From a checkpoint of a small transformer trained on Wikipedia: vocabulary 4188.
MLP neurons of a small language model. Each row is named by its layer, matrix (gate and up: input weights; down: output weights) and neuron, and shows model dimensions 240-335. Each number is 200 + 20 x the weight over its row's rms, rounded and kept within 0 to 999. A neuron's up and down rows have the sign that makes its largest values positive.
After each neuron's rows, "fires before" lists the tokens most often just after its 100 highest values on Wikipedia text that the model never trained on. A number after a token or word is its count.

L6.gate619,207,214,211,225,193,217,170,252,202,184,206,219,155,193,164,182,212,180,229,176,202,246,233,209,197,176,217,201,171,203,199,176,216,179,224,176,220,164,189,195,199,210,189,203,182,205,176,218,200,215,172,186,209,182,194,233,187,205,192,185,225,205,184,201,194,197,231,213,223,185,226,221,235,239,190,194,179,203,187,164,193,211,239,212,205,168,210,193,155,213,191,202,220,240,206,204
L6.up619,208,192,189,200,227,202,210,170,219,194,178,222,149,195,219,231,196,228,151,194,183,220,187,203,189,208,206,191,190,179,199,226,196,182,172,188,194,184,205,223,193,227,246,220,203,176,208,230,168,200,204,199,197,223,237,239,160,231,215,177,177,195,207,200,200,193,209,191,189,183,193,209,196,180,217,207,207,185,208,259,207,169,247,165,206,216,237,167,213,209,217,188,175,219,184,185
L6.down619,224,191,183,188,228,211,212,186,214,198,223,204,195,197,231,217,178,172,197,207,193,229,176,216,193,222,201,175,216,163,201,223,168,232,207,187,214,185,156,202,188,177,174,196,197,188,215,213,178,166,187,194,195,198,203,232,198,233,211,208,191,205,214,168,212,180,229,171,216,221,177,205,194,190,162,169,222,230,167,243,195,201,196,188,213,214,239,218,195,194,205,223,156,214,178,227
fires before: " |" 29, "." 22, "," 12, "–" 7, "8" 5

L4.gate405,196,188,163,204,194,220,194,210,210,203,214,182,187,197,176,195,198,214,208,180,210,210,210,215,224,209,208,223,223,212,185,210,183,178,210,193,193,196,203,208,197,194,194,205,138,207,177,201,187,221,173,187,229,239,220,242,162,188,201,221,181,193,212,189,201,234,183,202,201,170,221,189,189,233,165,230,195,187,201,184,220,201,223,192,196,175,219,199,192,214,161,179,174,175,203,224
L4.up405,170,220,192,211,172,169,213,197,220,194,205,195,196,201,167,196,195,230,204,214,198,199,181,181,209,179,231,207,163,214,188,205,213,208,166,244,206,155,197,209,235,200,208,148,198,211,218,209,175,213,178,191,173,172,231,192,201,220,206,191,223,217,205,214,183,217,214,228,168,186,196,179,177,223,272,179,184,172,190,211,187,177,199,245,237,224,212,176,185,191,194,196,178,220,219,164
L4.down405,205,175,202,199,191,236,169,229,185,247,216,167,193,189,225,183,195,245,190,196,207,223,183,221,245,209,195,172,209,183,207,203,185,236,172,242,188,196,187,196,218,192,186,230,211,204,210,188,213,210,196,199,250,230,231,198,174,187,201,209,231,199,199,201,252,180,215,215,200,205,223,222,193,210,198,204,199,165,207,162,198,222,185,199,187,156,220,201,187,201,192,191,191,173,214,209
fires before: " |" 76, "\n" 7, "000" 4, "1" 4

L7.gate483,212,182,178,199,185,214,226,208,218,214,205,186,208,189,187,169,224,198,219,224,200,175,219,213,212,177,208,190,197,200,170,198,223,202,256,207,158,196,212,232,225,176,167,228,183,215,202,238,209,215,217,245,191,191,198,190,196,233,175,209,186,192,179,225,202,164,217,198,210,216,212,208,212,236,203,205,191,202,212,193,200,215,215,216,208,231,192,189,226,192,185,234,159,197,215,212
L7.up483,224,207,189,214,197,222,189,161,176,208,198,225,198,216,213,189,208,188,197,258,219,199,265,221,197,220,203,197,214,202,227,203,201,204,187,175,206,184,173,216,199,186,171,206,180,172,210,220,178,217,181,239,165,170,213,212,187,217,211,259,179,188,196,237,201,164,224,205,178,208,200,197,175,191,212,193,197,214,223,185,219,194,204,261,190,207,188,173,209,192,213,177,223,218,189,184
L7.down483,173,184,212,210,201,185,224,176,224,225,224,202,223,194,186,207,190,164,194,230,208,227,210,205,194,234,200,219,189,194,215,179,173,207,192,194,209,198,233,217,158,164,183,162,213,213,240,207,221,167,184,189,178,197,176,193,186,211,207,191,201,205,163,214,206,224,214,174,197,180,206,162,183,178,183,175,198,178,179,198,193,184,209,180,179,178,222,237,196,154,207,182,172,216,199,199
fires before: "," 24, "." 15, " of" 10, " and" 8, " in" 5

L9.gate856,212,211,217,188,192,170,222,189,226,239,181,175,212,184,192,246,197,187,163,215,206,200,209,175,203,191,240,228,183,191,205,194,202,200,221,193,175,205,206,231,225,225,215,210,217,204,219,221,177,186,216,250,205,155,197,173,208,199,203,205,230,201,186,210,231,236,166,195,195,181,197,211,185,207,208,225,210,207,155,248,205,249,206,227,222,224,180,172,193,174,172,171,202,195,212,185
L9.up856,174,171,174,214,213,201,198,189,226,249,171,196,189,256,224,230,165,176,192,220,172,215,158,203,231,214,192,219,245,205,179,136,192,191,218,175,203,198,204,213,220,178,189,165,135,204,187,224,192,186,235,230,200,193,221,157,206,208,213,199,176,236,182,196,207,238,215,170,233,245,208,191,164,176,167,192,213,156,181,178,182,196,194,197,205,203,192,186,168,194,207,189,180,161,197,228
L9.down856,196,210,216,190,209,175,213,181,214,220,230,220,199,197,184,188,236,201,230,174,193,218,204,217,207,220,213,183,207,203,194,164,201,205,192,202,174,201,205,240,211,218,205,198,220,229,178,160,178,224,183,208,189,196,220,205,194,215,209,199,162,182,183,183,180,169,181,193,188,188,201,200,195,222,220,172,225,188,154,232,205,235,197,199,207,223,187,197,189,179,225,207,189,217,221,158
fires before: "\n" 47, "," 10, "." 6, ":" 5, " in" 4

L8.gate430,201,247,193,206,169,185,239,204,228,247,198,202,199,174,204,175,187,207,229,192,203,219,190,214,223,190,207,230,189,207,149,220,165,171,217,225,212,213,170,211,164,202,191,231,225,227,171,215,206,161,185,230,188,223,208,186,165,180,156,210,188,221,232,222,189,222,215,219,215,201,197,161,189,211,194,226,202,203,239,210,204,181,205,240,209,211,191,198,176,199,197,226,201,201,183,169
L8.up430,192,173,180,179,219,219,214,181,199,215,194,180,186,201,182,201,212,228,204,212,215,203,215,218,217,179,199,207,228,208,179,162,158,214,207,182,220,209,233,215,223,161,185,220,195,181,190,232,235,164,211,203,219,221,228,201,220,213,193,223,178,191,245,250,207,211,187,207,198,210,216,197,171,181,191,185,156,180,213,200,208,189,188,223,226,201,191,239,173,197,182,184,230,177,181,190
L8.down430,200,175,173,207,209,218,224,207,190,185,207,218,189,179,187,205,187,176,196,159,186,203,210,207,212,184,192,227,175,208,198,194,185,203,204,214,214,205,176,210,173,202,216,208,200,180,208,226,160,182,189,223,190,186,177,171,212,191,193,197,219,199,199,213,221,226,220,224,222,187,170,197,193,206,192,191,223,194,220,200,207,192,216,199,212,177,171,190,204,194,235,193,200,201,203,211
fires before: " |" 42, "|" 39, "\n" 6

L6.gate506,203,227,184,176,180,176,213,231,177,190,212,223,197,193,149,177,186,231,190,164,224,187,199,152,213,172,229,230,207,201,198,166,188,205,195,210,202,227,197,206,194,172,240,193,221,209,195,196,201,166,226,194,217,227,225,196,217,193,192,199,210,194,194,220,170,196,187,208,149,185,195,210,166,206,195,178,165,187,224,217,179,209,172,214,210,204,179,201,198,212,203,217,207,225,199,193
L6.up506,181,172,163,159,190,211,212,192,250,227,239,174,203,222,209,174,217,207,193,195,244,195,190,229,203,170,210,200,233,237,220,197,177,219,190,177,221,217,218,196,202,179,203,197,209,184,202,232,215,188,196,199,193,200,222,201,179,233,168,206,178,196,246,245,228,189,199,218,220,216,189,193,200,184,175,208,183,222,229,221,239,203,220,200,234,193,190,222,177,201,200,223,214,223,182,184
L6.down506,216,212,211,180,167,204,198,211,206,192,231,212,157,202,230,209,153,206,246,209,173,181,196,205,202,203,201,169,200,222,165,185,163,220,202,178,211,222,178,221,199,231,210,220,223,200,175,206,189,177,190,206,189,195,193,225,209,183,211,177,207,205,224,241,206,230,213,207,202,193,173,180,192,224,191,196,185,231,200,200,189,182,193,198,210,223,175,239,190,206,252,227,195,188,185,170
fires before: "\n" 34, "–" 13, " |" 9, " 1" 7, "1" 4

L7.gate1,172,193,170,218,226,165,213,191,207,184,203,192,228,207,156,213,174,233,218,203,210,223,188,190,205,212,211,210,213,224,234,193,209,221,189,192,202,209,148,224,197,197,174,196,220,219,202,223,186,197,226,158,222,202,218,170,183,179,218,208,179,211,211,184,220,178,202,193,181,208,181,185,203,214,209,193,203,157,193,205,191,230,175,214,233,199,219,197,185,195,189,210,201,209,213,221
L7.up1,186,197,190,220,218,200,216,219,202,196,209,173,205,184,174,205,198,201,216,154,178,159,195,216,229,199,184,169,205,200,169,190,211,223,187,232,195,216,188,196,212,204,188,176,196,211,179,189,184,210,214,191,176,188,217,214,188,192,184,200,202,193,156,220,193,195,195,198,195,220,197,188,212,197,198,202,185,168,216,198,190,203,219,197,169,191,229,214,223,221,185,212,178,200,192,191
L7.down1,185,201,216,176,228,196,192,202,201,189,148,179,211,187,178,191,222,204,189,201,166,180,228,215,189,201,207,222,210,225,258,217,212,218,177,220,181,189,199,206,217,170,225,180,215,233,194,206,205,184,240,208,173,191,168,197,206,216,206,192,192,214,185,185,165,175,219,194,183,210,203,220,196,211,224,192,197,216,215,227,180,199,179,216,217,206,204,172,219,210,183,188,213,211,205,203
fires before: "," 45, "." 10, "s" 6, " he" 5

L7.gate587,186,200,204,187,236,198,241,231,214,169,219,217,191,168,138,203,197,195,220,206,225,207,227,169,227,181,204,192,185,216,179,193,257,197,189,186,212,173,188,226,212,207,219,186,193,202,224,227,199,222,217,185,210,223,162,195,204,212,201,210,210,198,199,189,221,176,222,224,186,181,180,203,205,227,200,194,186,174,204,165,197,189,231,208,218,170,230,192,201,190,200,206,146,208,184,233
L7.up587,179,175,201,213,227,210,184,194,218,235,217,184,187,215,230,200,216,188,214,175,203,192,225,189,196,188,206,234,233,203,205,166,218,196,186,217,179,183,194,193,188,184,222,185,177,222,203,210,204,201,228,201,193,163,197,213,197,187,198,226,191,230,234,222,221,195,233,185,186,222,212,208,201,203,186,197,219,206,244,206,209,202,246,233,218,177,210,169,232,199,208,213,170,197,186,174
L7.down587,197,181,176,197,215,207,226,217,211,209,206,229,174,170,173,172,197,205,201,250,209,220,205,218,224,157,202,233,205,186,202,188,202,215,175,156,185,230,198,214,189,160,207,197,222,162,197,217,192,232,213,206,164,196,205,178,184,193,172,172,188,178,205,192,219,210,212,222,192,195,189,193,204,204,215,201,192,195,253,247,203,225,186,188,206,184,226,193,199,189,209,175,202,184,193,197
fires before: "," 38, "." 15, " |" 7, " he" 6, " the" 5, "–" 5

L8.gate962,203,208,196,192,209,169,240,190,204,182,195,229,185,221,215,169,186,195,221,220,194,206,250,215,228,207,218,208,221,223,206,216,218,193,203,174,199,206,219,186,197,195,220,232,203,175,194,209,191,167,202,203,201,226,191,200,186,174,189,247,183,219,218,248,194,212,230,228,176,186,183,173,176,216,200,204,157,182,228,183,189,208,205,221,222,196,205,251,217,212,204,198,227,160,192,171
L8.up962,179,199,204,169,224,204,228,210,217,200,205,175,168,215,200,201,196,199,210,228,222,208,197,192,227,187,232,201,165,224,196,206,190,211,192,235,210,185,198,183,210,166,188,191,203,216,202,195,182,185,186,218,195,220,239,160,221,192,214,176,198,229,229,198,193,236,229,236,209,182,186,222,156,203,185,196,204,191,183,205,203,193,167,251,239,187,239,204,192,189,183,193,180,217,197,173
L8.down962,198,215,184,179,194,189,211,241,199,194,198,194,211,213,210,195,198,200,219,176,201,221,207,239,232,175,209,188,185,186,185,208,182,191,211,223,200,196,198,223,229,255,201,188,209,218,185,215,187,193,216,168,184,240,207,211,187,213,217,145,225,212,194,189,232,199,247,220,191,194,194,182,178,195,210,179,222,222,199,210,202,178,225,177,176,235,226,195,167,181,241,211,206,211,235,206
fires before: "\n" 30, " |" 27, "1" 6, "–" 5, "." 4

L7.gate923,194,229,164,183,163,193,205,203,256,186,216,228,194,176,234,155,216,243,230,206,194,197,189,212,225,187,237,185,205,202,180,186,207,207,171,211,209,188,185,209,176,170,219,206,201,185,208,194,240,200,215,211,220,217,229,210,179,175,189,179,182,225,240,222,205,192,220,186,213,173,230,202,147,197,208,187,173,190,182,219,215,221,196,203,210,206,206,179,213,189,178,175,208,215,218,204
L7.up923,192,232,161,210,192,191,199,215,239,195,237,193,184,198,194,181,199,209,256,203,206,198,208,222,245,184,206,201,195,196,182,192,197,221,186,210,216,219,212,211,199,183,220,210,163,202,164,185,247,182,228,207,220,172,209,203,181,183,189,233,204,197,240,242,234,217,190,211,162,203,225,176,166,227,195,190,184,198,192,218,210,228,174,233,221,181,197,218,217,193,176,183,208,220,210,179
L7.down923,217,220,213,187,171,201,223,184,193,189,221,206,182,195,196,182,211,207,218,204,188,193,211,227,253,203,199,191,190,204,168,167,192,191,211,213,218,205,192,176,148,199,196,219,201,204,182,225,213,172,208,170,190,247,199,191,184,193,215,162,211,234,206,218,188,218,214,244,194,190,212,178,160,240,196,199,173,176,221,159,213,211,202,197,191,215,186,207,195,196,218,196,217,200,205,193
fires before: " |" 63, "\n" 11, "." 5

L4.gate150,211,209,173,218,186,165,208,198,218,209,189,231,202,201,177,170,206,200,198,178,208,221,234,194,206,205,207,196,211,177,203,236,199,216,183,204,225,218,227,215,179,183,210,211,188,190,187,189,183,198,201,227,217,164,237,217,200,185,179,168,188,197,216,216,215,196,173,210,204,175,206,182,198,189,191,212,191,173,167,186,153,214,220,209,229,197,197,197,233,217,202,193,158,212,226,181
L4.up150,161,204,209,198,196,232,176,187,223,202,206,227,183,190,194,202,196,235,207,178,206,193,220,206,214,181,202,227,176,195,232,184,210,234,220,235,194,201,216,213,177,197,216,163,232,204,191,176,249,190,211,159,193,223,202,238,206,234,229,219,173,209,220,177,206,173,194,160,190,199,171,187,187,196,180,162,195,190,177,206,188,193,237,195,209,189,203,200,180,211,203,206,202,208,161,213
L4.down150,187,196,180,201,152,220,205,175,202,186,190,206,162,194,188,227,206,197,224,201,189,202,216,209,196,201,192,216,206,168,227,204,185,222,186,261,233,203,178,211,211,204,200,204,181,169,225,168,218,191,220,196,206,202,210,227,198,184,219,175,221,178,235,201,186,199,200,197,204,210,175,240,190,202,215,189,193,202,187,238,196,225,197,217,200,204,201,250,227,187,195,218,177,218,197,166
fires before: "\n" 38, " |" 19, " " 8, " 1" 7, " 0" 4

L10.gate286,212,184,194,179,207,173,176,197,210,193,193,163,186,180,220,229,174,199,178,189,190,202,179,212,214,207,197,182,174,198,221,196,220,223,199,174,193,178,190,212,200,209,190,234,177,197,177,206,206,212,185,195,164,224,183,176,237,217,189,193,147,198,190,207,220,201,180,200,226,213,230,202,178,218,216,187,220,185,164,230,208,178,232,203,159,211,196,206,207,163,200,176,206,215,213,179
L10.up286,187,222,193,202,207,176,196,217,194,190,175,197,190,194,167,220,196,151,228,206,194,202,218,180,224,208,194,216,214,234,208,217,199,262,200,216,219,204,229,188,200,206,201,223,195,207,184,201,154,228,203,189,193,214,187,205,143,168,230,183,169,239,204,203,193,210,192,217,204,191,215,232,188,203,180,166,189,224,212,195,205,211,207,202,245,184,228,231,182,200,205,197,189,193,177,208
L10.down286,232,198,198,195,197,191,202,235,201,175,202,193,180,191,209,195,178,209,178,193,219,247,180,226,189,188,229,164,201,219,193,199,237,197,208,222,211,174,182,172,194,215,192,219,205,207,194,190,207,228,223,212,182,203,220,178,156,207,182,230,198,206,181,190,228,183,181,172,171,193,204,201,173,192,210,194,206,199,169,205,201,193,212,176,171,210,199,215,179,170,207,188,196,193,249,154
fires before: ":" 63, "duction" 4

L3.gate847,207,249,183,196,202,167,209,192,217,176,241,255,218,199,211,217,192,196,155,193,180,217,221,173,211,215,224,229,198,217,222,185,207,170,218,218,184,193,153,225,179,206,205,197,189,184,151,190,214,202,244,166,183,196,203,184,200,222,237,198,197,232,172,209,230,157,190,229,165,196,210,164,225,179,191,175,212,207,198,176,205,184,202,193,198,219,203,156,190,209,160,189,233,207,223,194
L3.up847,181,270,225,198,187,198,204,199,234,213,209,194,227,200,217,202,210,183,200,232,202,242,240,207,179,234,193,206,193,217,199,232,174,195,168,201,191,203,165,186,186,201,198,205,160,219,203,235,188,195,204,181,205,194,203,227,220,200,241,211,194,220,212,197,208,196,192,190,203,225,180,199,204,177,182,224,195,200,205,172,174,183,227,178,184,224,216,188,201,210,229,205,217,182,180,202
L3.down847,191,210,243,209,204,199,187,181,228,195,195,175,192,186,223,222,187,189,241,231,218,222,241,215,178,225,205,200,186,147,180,228,176,236,167,225,205,190,274,183,206,202,240,186,183,169,189,218,184,208,226,183,166,227,200,211,205,208,208,190,171,204,174,229,224,190,210,164,221,177,194,225,174,183,176,200,197,186,186,212,199,203,216,202,203,200,212,226,192,197,234,219,208,224,197,194
fires before: "\n" 43, "History" 5, "R" 4

L7.gate670,199,180,204,163,222,180,192,206,186,157,199,192,185,191,228,177,183,203,170,214,193,197,217,184,203,185,183,178,181,216,201,210,249,202,224,217,187,163,194,201,232,189,223,189,224,217,197,204,204,198,208,193,188,188,214,151,191,219,202,183,202,180,204,185,185,203,220,160,178,160,198,200,175,203,212,220,205,186,183,217,182,222,219,221,223,206,209,187,192,190,216,224,180,191,166,229
L7.up670,181,202,183,211,229,210,224,217,183,177,190,218,203,160,202,232,196,176,180,224,225,199,238,155,186,174,197,214,197,199,220,194,223,220,224,189,202,199,191,185,182,172,192,218,185,206,247,211,204,186,230,183,196,195,207,192,197,241,168,175,205,216,177,180,192,177,241,190,192,185,184,194,195,199,220,184,193,216,243,177,214,192,199,198,186,176,235,197,175,197,202,212,200,174,186,198
L7.down670,182,177,145,195,177,204,191,227,198,219,178,235,180,213,202,173,214,225,199,178,180,194,207,215,172,182,192,203,167,210,228,214,174,168,195,190,193,195,195,147,194,152,225,186,175,186,188,211,191,241,204,203,191,185,172,184,167,163,180,226,163,195,178,219,178,194,222,186,219,212,197,208,217,186,211,219,218,202,217,217,212,195,159,220,185,167,187,181,185,214,210,180,202,195,187,214
fires before: "," 17, "\n" 13, "–" 13, "." 13, ":" 7, " and" 6

L3.gate699,210,206,225,220,201,179,215,188,218,195,208,230,189,184,215,230,204,213,200,192,185,199,188,178,196,185,211,193,200,240,166,212,170,225,217,237,218,195,180,208,201,212,182,194,205,193,185,198,216,196,247,233,209,197,184,179,199,212,224,177,196,207,190,185,194,209,162,193,189,245,220,201,196,182,234,221,192,201,201,207,210,216,184,231,180,208,182,221,216,187,165,210,247,188,210,214
L3.up699,195,198,212,233,186,208,185,169,187,190,196,224,202,172,211,194,155,231,172,205,159,194,213,174,174,184,196,183,172,201,196,194,204,228,195,201,213,183,202,180,195,193,231,206,207,150,229,223,184,175,194,211,245,194,198,205,191,169,208,215,204,184,179,210,216,199,191,158,225,219,220,205,237,226,193,208,208,217,171,187,186,212,156,209,190,226,195,225,206,208,216,195,222,204,214,186
L3.down699,196,215,218,223,158,205,200,186,195,215,164,187,211,184,220,189,189,192,203,185,186,221,183,169,187,224,210,191,194,178,188,230,220,224,159,242,228,173,210,192,198,192,224,198,200,203,195,189,195,193,210,201,212,184,235,198,197,176,229,196,171,229,231,191,177,181,165,184,211,194,222,211,222,205,214,242,204,204,206,226,201,229,201,180,183,170,154,223,195,190,174,181,237,185,166,195
fires before: ":" 23, "\n" 19, "R" 5, "ed" 5

L6.gate61,202,189,194,186,220,166,183,200,206,206,211,228,191,209,223,195,196,212,167,167,179,209,228,207,213,218,219,169,200,186,200,210,189,180,213,190,167,175,189,210,212,235,218,217,211,231,166,204,199,177,199,211,197,230,208,251,185,209,176,208,196,196,195,225,219,244,203,242,162,179,188,194,188,205,225,210,177,197,206,198,165,227,223,231,194,179,212,184,191,167,195,186,185,195,210,210
L6.up61,229,204,173,259,187,201,178,188,234,234,241,191,195,197,195,195,181,184,197,163,190,231,211,235,199,174,223,167,190,215,231,188,218,212,207,207,194,221,202,194,221,172,202,173,209,234,203,190,200,195,225,221,221,208,256,172,176,150,191,166,207,167,227,230,180,232,189,223,164,182,207,235,209,185,210,223,174,197,171,178,186,193,230,243,206,202,183,210,187,176,196,219,193,207,195,206
L6.down61,219,222,199,160,200,194,182,180,206,201,206,248,192,214,184,201,212,191,213,208,213,212,220,194,168,228,213,209,187,169,250,180,165,203,187,221,168,198,214,174,194,203,194,221,203,174,236,188,200,232,196,196,192,202,209,171,217,213,215,198,205,203,244,208,193,214,206,199,202,178,187,204,193,200,209,189,240,211,172,195,197,187,196,216,174,216,225,204,207,181,214,209,161,183,200,206
fires before: " |" 42, "–" 15, "." 10, ";" 10, "," 5

L6.gate185,195,189,207,210,212,164,174,217,187,185,207,173,158,204,185,214,189,189,169,212,180,208,199,192,206,176,204,162,183,217,202,197,187,218,203,203,187,202,209,243,228,247,195,213,205,174,166,211,222,161,194,213,192,192,207,218,182,212,166,199,185,201,199,209,207,207,218,220,180,186,181,198,180,215,210,177,171,171,215,199,183,187,212,212,214,204,195,192,230,172,196,207,184,206,186,135
L6.up185,189,201,197,145,177,206,209,214,209,221,203,174,183,230,204,205,199,177,208,204,230,200,205,215,179,190,218,211,209,233,188,188,207,183,196,169,178,205,216,209,190,226,175,211,212,208,211,222,184,223,219,207,202,193,210,212,218,193,173,193,204,192,245,229,197,199,230,191,185,207,174,225,211,237,170,203,207,197,243,177,209,175,192,195,242,203,207,198,195,207,212,209,176,195,185,140
L6.down185,181,208,212,142,189,216,192,207,237,201,211,230,195,222,220,225,228,194,208,202,238,203,189,221,167,194,180,211,210,226,184,194,203,177,196,199,223,190,190,177,206,190,216,208,193,203,214,197,168,212,191,241,211,191,195,193,211,167,177,175,216,198,205,212,178,186,225,178,201,198,203,214,191,193,187,201,218,208,208,190,230,187,178,218,217,187,188,203,180,184,179,206,191,189,201,221
fires before: "," 31, "." 27

L6.gate871,184,217,174,221,210,203,213,184,209,219,198,219,166,211,192,180,188,198,181,196,202,221,207,198,217,172,196,233,190,214,215,181,175,194,212,189,220,201,186,211,236,193,204,168,186,205,178,209,258,160,211,169,198,214,198,206,218,207,201,184,195,201,220,214,203,211,185,221,199,217,174,168,152,229,236,179,182,229,180,200,232,210,160,237,205,186,204,169,220,212,201,183,210,204,181,196
L6.up871,211,209,156,177,196,194,214,192,211,219,222,228,167,218,200,176,194,210,247,211,188,219,227,233,206,174,202,194,208,215,178,200,205,223,162,178,197,226,206,195,182,209,185,217,185,201,199,209,198,199,198,196,220,244,222,193,182,189,172,241,187,205,208,217,178,237,204,208,214,175,200,177,177,207,187,184,158,157,229,183,180,181,201,256,236,200,174,233,169,192,215,219,230,167,186,140
L6.down871,235,188,218,201,190,157,207,245,160,196,225,206,178,182,199,204,174,181,225,189,159,199,197,211,230,198,199,191,213,190,175,188,214,205,215,189,183,219,191,205,204,189,183,227,208,191,173,194,205,188,200,180,177,189,184,217,185,212,198,183,238,227,208,173,188,211,224,213,209,199,171,187,203,206,202,198,217,211,210,197,205,192,188,204,181,223,199,194,204,210,240,232,236,194,189,188
fires before: "\n" 38, " |" 9, " 1" 6, " Q" 5, " S" 4, " " 4

L8.gate346,183,187,198,179,189,151,218,191,185,193,226,203,206,177,194,198,222,222,202,211,244,206,224,237,248,231,165,195,204,170,183,173,226,194,246,180,190,175,197,239,190,206,127,198,193,192,176,193,173,182,214,188,206,206,177,204,213,203,182,201,220,222,198,234,208,256,202,224,183,221,212,207,196,201,236,186,204,203,223,196,226,183,191,216,189,229,187,174,196,194,201,238,195,180,217,191
L8.up346,185,185,186,171,193,197,224,191,193,211,210,179,209,201,175,189,190,214,220,210,205,211,245,193,198,178,171,230,210,238,179,171,188,192,220,175,190,175,196,168,193,198,212,229,221,212,212,201,212,179,211,209,194,187,207,179,190,195,210,198,187,225,214,175,199,213,238,196,235,187,211,179,212,192,192,170,171,171,228,194,193,179,192,186,213,210,208,220,200,188,192,221,222,195,193,219
L8.down346,216,214,178,223,204,194,209,227,220,212,216,204,165,184,201,230,180,225,223,158,194,180,220,227,178,215,204,181,182,174,196,213,192,182,222,215,189,209,180,217,168,206,196,209,196,195,214,197,181,193,159,186,181,198,195,208,177,196,204,196,211,179,206,175,210,188,206,228,226,220,197,198,244,228,226,194,209,213,202,212,201,195,209,207,192,177,221,199,208,157,266,193,205,216,199,197
fires before: "|" 74, "\n" 11, "|---|---|---|---" 4

L6.gate252,166,214,241,209,200,196,194,168,195,200,209,205,208,176,226,279,179,212,210,205,180,174,216,202,198,201,224,181,193,212,181,212,215,191,216,194,203,178,165,212,219,213,208,193,245,230,174,202,197,176,208,238,165,213,241,211,204,200,192,187,204,181,205,212,208,213,216,213,198,190,194,190,164,194,198,182,187,218,187,160,176,162,211,186,184,218,199,170,219,183,182,207,208,177,186,174
L6.up252,188,169,199,184,228,167,220,208,179,219,158,174,194,194,198,219,234,218,240,143,212,206,149,211,171,185,239,205,222,198,191,204,194,228,211,173,209,212,172,167,193,217,180,207,230,241,180,204,217,184,198,197,198,187,200,167,146,157,176,184,190,210,169,199,206,196,235,208,218,172,176,185,187,192,199,189,207,225,191,220,187,194,192,178,224,215,166,211,192,213,200,231,186,202,218,169
L6.down252,217,172,207,203,218,177,223,203,193,184,226,236,171,214,190,198,218,219,196,191,182,185,193,188,198,182,225,188,177,201,207,200,222,200,189,186,232,218,227,203,205,164,191,233,190,176,225,184,179,207,229,181,211,207,164,200,194,202,187,194,175,193,183,238,193,183,207,179,180,176,179,189,215,212,211,195,215,197,217,208,174,205,218,259,160,228,221,216,197,189,174,201,211,229,198,171
fires before: ":" 31, "ms" 6, "ation" 6, "ony" 5, "ase" 5, " |" 4

L3.gate336,225,205,193,214,216,208,211,189,230,149,227,214,218,195,214,201,178,207,159,206,200,170,210,168,202,214,221,195,205,202,203,176,213,191,226,210,199,198,178,216,196,220,227,236,197,163,209,214,213,211,210,212,189,186,218,211,190,178,223,139,219,216,231,177,191,185,186,190,203,195,194,187,174,186,204,170,195,220,167,176,199,186,186,205,195,204,202,172,195,167,219,198,220,185,184,212
L3.up336,195,203,237,210,191,215,173,189,224,180,192,224,216,232,186,210,190,212,176,195,207,207,202,181,183,213,202,220,181,217,188,200,178,179,238,208,231,167,192,217,176,173,209,192,180,208,199,198,185,200,228,187,167,182,213,198,226,188,246,188,217,212,214,202,186,175,202,209,216,147,205,214,195,216,217,214,222,213,175,186,171,169,213,202,174,231,208,177,203,189,197,208,209,196,208,222
L3.down336,206,219,220,219,175,208,189,184,212,184,213,158,194,184,211,240,177,227,169,178,210,180,240,156,196,210,206,185,183,215,205,179,206,167,211,213,186,211,204,193,202,203,190,190,187,199,174,213,186,217,218,211,223,185,209,218,214,200,240,181,220,221,217,183,199,167,180,179,218,191,224,203,201,201,203,169,203,239,181,182,201,145,203,206,200,229,180,194,205,197,205,197,190,196,187,192
fires before: "\n" 33, " a" 23, " an" 14, ":" 5, "ies" 4

L4.gate186,180,234,167,198,185,179,186,174,228,228,226,226,201,179,198,155,208,219,196,208,197,219,211,198,206,175,224,197,196,193,199,186,190,176,225,224,226,209,218,222,189,176,218,194,179,188,204,194,225,184,207,193,225,213,221,200,155,220,202,183,193,238,205,203,192,183,164,214,194,159,206,162,186,204,209,203,213,178,199,174,177,229,204,252,206,213,223,210,216,199,159,218,176,201,190,187
L4.up186,161,203,196,208,186,190,199,203,225,209,183,223,205,201,150,213,222,205,210,198,185,193,197,178,186,197,222,234,214,226,196,209,198,198,211,205,173,182,207,201,187,183,224,151,184,202,217,194,232,183,215,190,197,213,235,194,190,201,186,206,180,192,206,218,203,193,167,232,146,180,205,180,169,220,188,204,198,188,159,233,179,192,189,175,226,197,202,168,215,200,195,215,147,237,210,155
L4.down186,204,205,203,211,171,224,190,204,205,236,206,197,187,214,219,196,194,234,226,203,197,212,165,228,218,201,183,211,203,173,217,198,145,243,159,220,238,201,190,201,226,187,195,182,207,194,224,180,196,202,215,226,216,242,224,213,198,184,211,188,194,184,236,197,213,202,195,214,197,192,192,215,165,221,198,207,198,172,184,224,196,188,206,194,205,193,206,234,224,197,164,180,160,166,218,195
fires before: "\n" 32, " |" 22, " 1" 11, " 2" 6, " Q" 5, " 0" 4